python train.py --n_layer=12 --d_model=256 --n_head=2 --n_kv_head=2 --head_dim=128 --d_mlp=1024 --vocab_size=2750 --activation="quick_gelu" --norm="layernorm" --norm_place="pre" --norm_eps=1e-05 --positions="learned" --qk_norm=false --attn_scale=0.0884 --bias="none" --tie_embeddings=true --parallel_block=false --extras=["capped logits"] --init="uniform" --init_std_qkv=0.0408 --init_std_o=0.00833 --init_std_up=0.0408 --init_std_down=0.00416 --init_out_by_depth=true --optimizer="muon_variant" --lr=0.00962 --lr_mult_o=2.0 --lr_mult_down=2.0 --beta1=0.93 --lr_head=0.00621 --grad_clip=2.0 --warmup_steps=200 --schedule="wsd" --decay_fraction=0.857 --decay_shape="linear" --final_lr_fraction=0.0 --batch_tokens=32768 --seq_len=512 --doc_mask=true --train_tokens=349800000 --steps=10676 --dataset="wikipedia_en"
MLP neurons of a small language model. Each row is named by its layer, matrix (up: input weights) and neuron, and shows model dimensions 0-255. Each number is 128 + 24 x the weight over its row's rms, rounded and kept within 0 to 255. Numbers have three digits each.
After each neuron's rows, "fires in" lists the words (lower case) most often at its 100 highest values on Wikipedia text that the model never trained on.

L3.up309:172121099166129160162109157157137159125121119118133115133069097155117146164105140132108138116163142110134122130137107111117139089158112116098122145119097105142136129134136112168146124163112118080109091083169115157184129099136146139160178140096115114120146099084155114158166134144120107110133112081107104158152146122095147127172163126154122140155151154155113122130091147181133136080165154142174189124128126106136124114115166151139126113158095131097134072136139124089096115143146139082113134111137169114115137136155147129123111125113151152134122187132107084110140131124168120104133167151124121124100080126160111145141121134150149106088094091102124097124070121120124110099099118119098116117106127155144137153144167114105103161099132111143129140130164134116095110153133144
fires in: "years", "votes", "size", "of", "time", "times"

L2.up325:139141117101099117081107127142146144066142160139157116159097154125125145108139154098093139141053116126141145120156109113103151164125100102167161125135123101144143116099114094153127126092094164120171135132125161148120125108099150098112146138147124110149143098112147095140146118135155121154117126121177112155126168099135107116124135124086128160134132153132137167169108122102131133162124129163087104127135119092151110156142149158136125091118104153190080124157163107126110157074121158121120115137119095147130133116111107134079097139121146164134125125118153120097156132131095119129159143082142124099115093111107143122128145157122108179095059139112143136135080128136133086168145137125147121115158115147119130133141145110098086056140127154083095119137122144174149126145118117
fires in: "of", "from", "summer", "bronze"

L3.up203:108139108085124145103163153121184138113128168153116115145124084108081148102113129167168128123134127134130087097094098123151151148151141110138101133126127123144089108138105103120111143118124137120162133076110142116144181118092113133123089122127088150099154100139151096112141132112167108165124143148137135099149135153088129135113117104067138110130166144100137099175084125109127101112062143103143102148124132168157107160150159115144119131098146147160118109108116134086106151126129127118102148178126047132099114152127114121119137107101164118138124143158131123104125141132131148128149156144102126122148126132135082107098170118105139101147147131161157134119074134161142132132118134166111090120108112115121114134157155128177152122137185156144129195138143123132114112117174166
fires in: "years", "professor", "society", "awarded", "honorary", "award"

L3.up982:154111097116190103154148157143117087092144156141073153127141109130115133171150117095110117117161174142126126102153112075092112101141139117127136145111133140107150145175162104091107143100163138132141117147083108130146129152099108133186150149124122117065116150093137126087140152139160145175046135121142076135127149108093127121129157101124115129111143100119128124110126138088091093163136134142152155131133107124137136142133103138126158134125085133167104132114132175078121121167152131158085117112159134120144150116134125127095125143143124121116121090180182108120117144124110143128107109143137111128153095133126147110127105139093138114097099164111105177139098139163129128173134088181127085135108144131142106141121181137104142110115123106127137144121104142142149108134151146
fires in: "born", "according", "married", "life", "mother"

L3.up600:127140127139144082138153152138158150126099149064166109106152126121148135095140155118129146116061132114164121086130147075163117101146143067137141128184113101117100141145094101110146063097160099082156095157120098149162125101098144111073108134117150075115144103153146126123143133117163134146153084143107132132136123156092131100131119119094118130169092098107124156156124140122125125118111140168142102141152132170144152107092146124130126106135104174195132149162132119151115169147145134178132099140101126112142101132129127126120129128148097100104146125141120142115100117159121109119156110143098146132159165158169127103145143150138117131144127143152137114107121122143114127153088152124143154166118115124114116128138122122162129097101116063133138135100181121149127124169143158
fires in: "on", "february", "january", "just", "respectively", "out"

L2.up263:122131079155080112148125142109182164108093107152128145093132114122153132124137187090163151136107113089110109118118113096105106155117122108114084115107113108154124167116135181136139154114136139103095149121146150127122111126133137147115092119118122173136113192135142114080139126133159142113090128138120152136142136138099137097103132086150133149141102115137093173116109166149099126133100174101078106103127147135131138119156160165141116116109143104142113111133127131102117161150139133136137118054161147110132115146102115124156154151125143084109108113126157155154109109095128114197125134143095116108158119114140101089142086124175130134100121146105167160129114148113119157140151164131082120114118136171159149160127124138077109122130148107136173095115120124159140154189130107
fires in: "university", "series"

L4.up129:137059119132087122129108158144073138129146115181107102122162127112103127106111106141113103076099126126136104149099124082115134122134113084149131136122126131151103121111141135165079081132164140135168159165102124137122084137143145135124104143157107122121106153120183149133125173113146147099144125099086079159107158149081135131130152139105127127167155138140166133112097111128181112112085059140126125145131134129119157139136129179117103155105176110123126139178140150097129105088146119118159079118128116118175124148158112137143103130110132177081141129141137113100145151104185119115140147131084113123130101114142154136120145080138124169101139132147094127148122135150113116129121125103137099140141178163125120104134133124171144136147136166137097126138151129123114167140119115
fires in: "there", "andre", "already", "therefore", "that", "whom"

L4.up522:156124144156124086153117125111120102131113107120111146136142130165148137128157108098168091125144159105102153086129136150146142158120135120142152149127173101132120113128144097090128112128097122122125091163143102148141105161093120168143165049096118132157144126112136114093143139142142186097169147144121130118144119154119114136138137111123121119118132117102121091083133130141127159096181140149160131100177124141128110128141166122093190149118092146125150134147113158137146104133128132130156134108133163133151128090128118153130119120130091128158143092067165144161099089133154075171099110106121116108118100148148103135082156116174122121153138117112150138060114102097141139171170117120125157121122154102154121147142150078115120116137120149154118118131188122099108107083146113
fires in: "american", "released", "succeeded", "germany", "english", "billboard"